config.toml
num_hidden_layers = 9
hidden_size = 320
num_attention_heads = 10
num_key_value_heads = 1
head_dim = 32
intermediate_size = 1280
vocab_size = 4096
hidden_act = "gelu"
norm = "layernorm"
norm_place = "pre"
norm_eps = 1e-06
positions = "rope"
rope_theta = 38200.0
rope_fraction = 1.0
qk_norm = true
attn_scale = 0.177
bias = "none"
tie_word_embeddings = true
parallel_block = true
extras = ["capped logits"]
init = "trunc"
init_std_qkv = 0.0361
init_std_o = 0.0448
init_std_up = 0.0517
init_std_down = 0.0517
optimizer = "muon_variant"
learning_rate = 0.00714
beta1 = 0.95
weight_decay = 0.0
lr_head = 0.00879
max_grad_norm = 2.0
warmup_steps = 32
schedule = "wsd"
decay_fraction = 1.0
decay_shape = "pow"
final_lr_fraction = 0.0
batch_tokens = [32768, 65536, 98304]
max_seq_len = 512
doc_mask = false
train_tokens = 652800000
max_steps = 10739
dataset = "wikipedia_en"
MLP neurons of a small language model. Each row is named by its layer, matrix (down: output weights) and neuron, and shows model dimensions 64-159. Each number is 50 + 10 x the weight over its row's rms, rounded and kept within 0 to 99.
After each neuron's rows, "fires before" lists the tokens most often just after its 100 highest values on Wikipedia text that the model never trained on. A number after a token or word is its count.

L3.down677:49 41 49 56 50 53 72 36 43 64 46 40 37 44 37 51 50 42 48 43 57 53 68 37 39 47 42 46 42 47 51 65 47 58 32 56 29 53 40 70 59 41 50 54 49 49 52 65 55 51 61 48 63 48 47 54 31 39 61 56 54 49 55 58 62 34 60 51 63 42 56 43 63 51 56 69 57 45 50 36 52 50 72 43 39 33 65 40 53 53 57 49 51 50 54 57
fires before: "4" 14, "6" 13, "0" 12, "3" 11, "7" 11

L3.down934:59 51 41 54 72 67 54 19 68 40 41 60 47 43 49 53 41 56 57 32 56 57 35 47 45 47 41 63 46 66 53 47 58 56 57 52 51 50 57 64 55 66 56 39 69 54 51 43 51 60 53 70 47 46 46 53 52 47 52 54 66 60 45 62 58 37 48 55 62 51 43 55 33 48 30 62 57 44 67 37 39 57 43 61 42 63 49 41 51 63 50 61 50 41 49 41
fires before: " |" 60, ";" 14, "." 5, "3" 5

L2.down348:31 45 47 56 46 58 53 71 36 72 52 52 53 59 38 38 44 49 65 57 39 52 44 62 72 55 40 49 54 55 53 61 45 50 47 54 53 54 41 59 59 26 44 57 58 67 35 54 67 55 35 18 52 59 53 55 56 54 52 57 46 56 48 48 37 47 50 50 42 49 37 27 52 45 32 61 49 60 40 43 55 69 48 46 55 26 66 40 52 59 54 49 60 53 64 40
fires before: " |" 26, "%" 19, "2" 8, "1" 6, "3" 6

L3.down355:52 45 45 46 00 62 56 65 52 52 40 47 50 43 48 65 45 43 45 49 51 36 57 42 44 39 58 57 48 51 44 43 53 46 52 43 51 60 71 40 32 47 48 40 31 56 40 27 49 51 65 53 43 56 44 54 61 44 61 58 51 47 36 46 57 53 60 35 50 40 43 64 41 42 46 58 48 50 53 49 49 69 48 45 73 99 48 31 62 66 56 47 58 56 54 58
fires before: " " 22, "==" 18, "===" 12, "The" 5, "\n" 5

L3.down982:37 53 57 77 72 55 56 52 48 66 65 59 40 60 29 48 42 43 50 80 52 41 38 56 47 45 38 40 58 51 40 45 37 34 50 44 52 36 51 47 47 48 44 51 53 44 55 52 65 40 37 73 49 69 30 51 43 43 49 59 44 47 34 63 44 56 48 55 44 64 59 48 43 52 47 48 48 58 58 41 50 63 35 46 24 47 49 37 34 43 42 54 66 49 47 45
fires before: "-" 54, "\n" 25, "=" 7, "P" 4

L3.down372:32 65 63 67 43 39 43 59 62 52 45 36 44 46 51 72 49 54 38 25 63 49 47 32 59 56 43 51 59 40 66 54 49 48 53 40 42 60 67 55 35 41 46 49 27 51 53 50 54 46 43 57 42 47 67 58 54 66 42 45 39 67 52 61 59 46 53 61 61 65 54 54 49 54 51 35 55 54 52 68 38 47 62 51 40 77 55 43 51 45 67 52 35 28 33 65
fires before: "9" 20, "6" 18, "5" 13, "8" 11, "3" 10

L2.down952:64 56 29 42 57 29 45 48 55 50 65 46 70 40 69 42 37 41 48 46 53 54 61 47 45 53 56 55 48 47 50 35 49 34 57 48 48 60 38 34 44 29 61 46 70 53 36 57 52 70 52 31 43 60 61 61 63 39 54 47 45 52 73 59 49 46 52 41 44 38 53 55 52 53 35 31 44 65 55 50 49 56 45 42 60 54 60 58 60 50 57 28 51 26 57 44
fires before: "0" 18, "." 12, "9" 9, "5" 7, "8" 6, "6" 5

L2.down1235:35 44 49 45 04 28 51 49 52 49 58 58 42 36 45 40 58 54 53 50 40 51 54 40 56 55 57 57 53 50 61 58 64 65 50 49 39 47 51 54 61 39 45 46 51 49 51 53 52 45 49 51 30 58 49 62 52 39 54 45 53 41 44 52 31 47 60 54 49 42 62 40 55 62 35 48 55 54 42 43 64 46 57 38 63 99 66 27 53 43 54 43 53 65 56 61
fires before: "\n" 44, " He" 7, " The" 5, " In" 5, " It" 4

L2.down650:45 57 50 46 65 46 57 47 44 74 41 55 56 43 51 55 45 59 79 44 38 51 50 49 35 43 38 48 46 36 31 34 32 57 51 60 54 59 42 65 34 49 40 68 73 37 55 67 57 69 38 58 50 52 57 33 55 44 56 47 45 49 42 69 46 50 56 48 57 39 50 32 45 75 43 58 43 66 51 36 48 36 48 59 64 69 69 53 43 62 59 46 34 38 63 44
fires before: "-" 54, "\n" 30, " " 5, "\"" 4

L2.down1237:52 52 56 55 67 55 59 62 50 68 39 57 56 49 49 48 52 58 47 71 46 54 47 46 60 48 41 44 59 41 48 58 40 62 60 54 41 38 58 43 27 32 30 60 55 64 47 39 47 59 50 32 35 43 54 54 60 60 44 51 48 47 44 44 70 48 46 48 47 35 41 46 68 42 43 51 41 44 56 34 66 54 59 38 48 44 41 64 71 39 65 54 48 63 56 37
fires before: "\n" 66, "ph" 4

L3.down906:25 36 46 59 57 49 57 59 55 53 52 42 72 42 37 65 44 55 42 44 43 48 48 58 49 34 47 46 50 60 40 36 55 57 59 46 44 52 50 41 53 58 67 55 49 32 49 46 38 39 15 46 46 43 44 62 52 53 52 27 52 50 48 65 60 44 70 59 48 59 59 41 49 48 30 48 47 45 62 27 55 48 51 41 35 46 76 50 42 62 63 62 55 43 67 31
fires before: "0" 25, "2" 13, "5" 12, "3" 12, "1" 11

L2.down385:50 50 53 68 40 58 51 50 63 51 47 50 33 35 56 74 38 40 48 41 57 55 43 40 65 39 52 45 46 38 40 36 46 52 65 59 47 49 54 46 38 50 58 42 37 56 45 45 49 30 53 39 50 55 65 44 46 41 41 32 41 50 66 67 48 60 48 35 50 55 65 59 52 51 58 50 34 66 57 51 28 58 60 71 57 43 63 49 48 69 54 37 41 63 52 61
fires before: "0" 17, "3" 11, "4" 10, "5" 10, "us" 6

L3.down1133:68 66 52 55 48 59 42 44 54 43 51 44 49 34 39 60 43 67 42 35 57 27 54 38 46 47 32 59 48 43 56 51 53 56 54 49 47 58 37 66 75 57 43 42 68 58 49 54 55 53 50 51 48 61 52 74 46 58 43 61 52 41 49 45 69 47 36 71 52 42 53 55 46 54 52 43 61 55 62 42 41 58 47 34 50 54 51 58 64 62 33 53 48 48 47 68
fires before: " |" 51, ";" 14, "." 13, "4" 5, "3" 4

L2.down504:51 39 21 37 58 53 39 69 56 71 41 62 53 33 59 54 39 59 44 62 49 45 35 50 47 44 48 57 55 26 57 52 56 34 58 64 52 53 62 56 43 54 41 68 50 32 38 51 53 29 55 33 45 39 54 56 54 52 47 50 48 49 54 33 55 50 46 47 40 64 52 46 67 47 51 60 39 60 49 62 56 50 52 38 51 43 47 46 46 43 58 55 42 37 48 62
fires before: " " 24, "3" 13, "5" 11, "4" 9, "1" 9, "6" 8

L3.down809:23 56 64 47 51 47 50 47 41 61 53 63 32 46 37 51 35 52 54 66 66 57 57 72 57 44 48 52 61 58 68 51 53 43 26 58 63 53 40 44 55 43 50 53 51 52 57 57 64 68 37 67 47 43 48 68 39 52 60 53 68 76 67 39 44 31 45 57 53 59 42 55 48 56 44 44 46 63 39 50 57 52 52 56 54 57 65 51 46 38 28 57 59 40 44 43
fires before: "," 49, "." 13

L3.down720:50 40 40 52 00 48 51 61 62 48 42 60 40 43 47 58 50 44 48 56 42 57 37 41 45 55 43 61 58 58 60 55 56 47 47 49 40 27 58 42 31 50 50 50 35 52 32 38 32 53 62 58 37 51 56 57 54 46 55 57 48 34 43 40 59 63 51 31 46 46 39 66 45 30 54 55 58 50 56 44 59 52 51 42 64 90 35 42 48 52 55 41 53 52 52 63
fires before: "\n" 25, "===" 17, "==" 9

L2.down667:51 25 48 55 37 74 36 61 56 57 63 68 47 63 55 67 41 45 52 62 47 49 53 40 38 57 43 68 46 60 45 36 38 62 47 42 61 40 48 32 49 53 45 49 41 52 62 54 50 44 62 64 48 41 59 54 48 38 65 52 50 52 37 51 52 45 54 37 53 58 53 54 65 57 43 49 46 30 68 50 55 51 58 70 64 44 62 59 36 55 63 54 42 47 40 72
fires before: " |" 33, " " 24, ";" 13, ")" 11, " F" 6

L2.down1172:41 48 36 51 35 64 41 43 62 39 57 55 63 44 61 55 41 59 35 33 38 77 51 44 68 49 52 58 31 29 53 51 50 53 63 51 56 43 45 61 35 57 52 53 53 53 52 34 57 53 55 44 44 35 66 52 48 50 42 40 47 43 55 38 61 55 41 35 50 43 48 65 54 58 47 44 65 58 53 57 62 65 60 47 41 72 62 44 40 43 56 61 39 50 40 44
fires before: "\n" 92

L2.down876:67 68 53 57 40 41 52 62 50 41 55 58 58 52 60 54 22 21 55 53 45 45 34 56 53 59 39 50 47 49 46 55 55 48 66 61 48 55 40 42 38 59 60 65 51 40 39 51 47 39 53 54 51 56 41 47 58 53 54 53 36 47 36 44 55 43 50 49 37 57 54 56 48 63 33 38 48 53 65 42 50 58 61 40 49 25 51 54 52 45 54 47 53 40 40 44
fires before: "0" 29, " " 26, "1" 14, "3" 9, "2" 6, "4" 4

L3.down1203:47 46 64 49 40 40 43 58 41 46 31 59 36 39 41 45 53 44 64 37 63 38 53 53 64 50 44 42 55 50 59 58 54 60 56 53 56 47 50 55 54 46 40 50 35 54 56 72 50 47 58 41 51 39 59 40 47 62 36 36 30 46 40 43 62 66 56 46 60 44 64 57 49 30 50 28 65 41 36 56 39 45 66 56 47 78 54 36 49 32 64 49 34 45 59 52
fires before: " a" 25, " the" 17, " an" 5, " well" 4

L3.down585:70 58 24 53 43 51 43 67 62 31 53 53 59 56 58 61 48 44 55 57 54 53 44 72 44 63 55 48 69 54 43 44 43 42 59 35 48 55 31 48 48 67 53 47 39 51 57 55 56 57 56 39 54 62 40 38 41 24 44 62 31 49 45 42 59 48 46 49 64 53 45 56 43 46 32 56 58 51 64 51 59 45 57 63 52 58 56 49 28 30 45 38 69 48 37 54
fires before: " " 29, "\n" 13, "L" 8, "-" 7, "P" 5, "Q" 5

L3.down68:48 66 65 70 59 50 54 38 41 55 51 52 41 62 38 58 61 35 40 66 60 49 55 47 52 47 45 50 67 42 52 55 40 49 36 36 56 62 68 55 55 41 48 38 67 72 53 62 43 29 39 70 53 52 52 65 56 46 61 64 47 56 46 60 52 64 53 58 54 50 52 53 54 37 38 54 46 35 32 51 57 40 52 51 58 73 54 55 44 62 50 44 46 55 32 45
fires before: "\n" 40, "born" 9, " an" 7, " r" 5, " a" 5

L3.down1236:51 44 58 60 53 57 62 69 47 51 51 35 53 58 61 63 34 58 22 69 46 27 52 46 58 54 43 65 52 43 29 62 55 48 44 41 28 68 32 38 38 33 38 43 46 50 47 69 46 58 49 61 50 59 39 45 62 25 47 55 47 49 61 51 48 61 44 33 71 57 48 52 50 44 39 34 36 48 46 51 57 75 58 48 59 50 52 51 49 47 34 45 41 44 63 54
fires before: " " 31, " UTC" 13, "9" 8, "-" 6, "6" 5

L3.down647:62 55 63 39 41 53 44 41 45 34 49 55 55 48 54 59 53 37 71 42 38 56 49 62 45 44 48 60 56 36 31 45 38 43 42 47 59 63 53 63 41 59 49 50 74 33 55 55 52 53 51 53 60 52 58 53 46 32 50 46 43 35 47 38 49 67 44 50 64 55 60 44 47 69 56 42 56 76 65 29 45 64 54 43 47 52 54 45 56 57 56 59 32 55 46 37
fires before: "\n" 22, "-" 20, "|" 15

L3.down1260:34 51 50 46 43 57 43 46 52 34 54 59 59 48 38 52 51 51 54 49 41 52 47 44 59 59 45 52 47 45 53 55 32 48 52 53 50 50 43 40 43 34 35 45 58 46 62 47 55 54 55 48 64 34 33 63 61 39 34 61 56 43 43 60 46 78 57 34 51 49 58 37 53 54 50 35 63 41 57 58 46 41 34 59 54 65 38 80 41 52 48 58 33 50 29 47
fires before: " a" 24, "ai" 13, " an" 11, "ia" 7, " United" 5

L2.down1189:56 38 27 44 51 53 69 47 42 37 54 70 31 59 49 54 59 50 46 54 70 65 43 64 54 51 47 35 52 60 31 53 56 54 39 37 47 36 55 53 54 71 52 41 60 49 31 30 63 60 38 58 45 55 62 46 52 37 54 67 50 46 59 69 52 45 57 56 45 46 46 52 25 48 46 46 71 37 40 44 51 50 55 47 54 38 49 36 34 53 54 47 33 45 62 69
fires before: " |" 60, "." 7

L3.down655:41 64 43 43 47 62 38 43 63 49 57 50 69 48 52 52 48 61 53 40 42 40 51 48 54 27 63 43 46 45 43 57 52 54 43 34 42 48 49 64 25 55 52 40 54 33 58 59 47 45 64 46 57 60 65 48 62 43 43 49 62 66 46 47 60 58 42 37 72 55 51 73 59 44 30 38 51 42 45 50 54 57 42 62 49 56 75 69 73 52 60 50 45 43 58 20
fires before: "\n" 75

L2.down1268:53 60 63 53 73 58 42 67 60 42 51 47 66 52 51 48 40 53 28 54 38 40 52 68 64 43 37 54 37 41 41 32 40 49 58 35 20 41 58 45 51 48 56 45 43 47 43 47 67 54 43 52 40 71 57 56 48 53 68 60 45 55 51 65 51 54 46 51 43 68 30 60 48 49 47 62 50 41 49 37 45 45 46 56 61 61 60 45 61 55 47 55 61 62 50 39
fires before: "\n" 93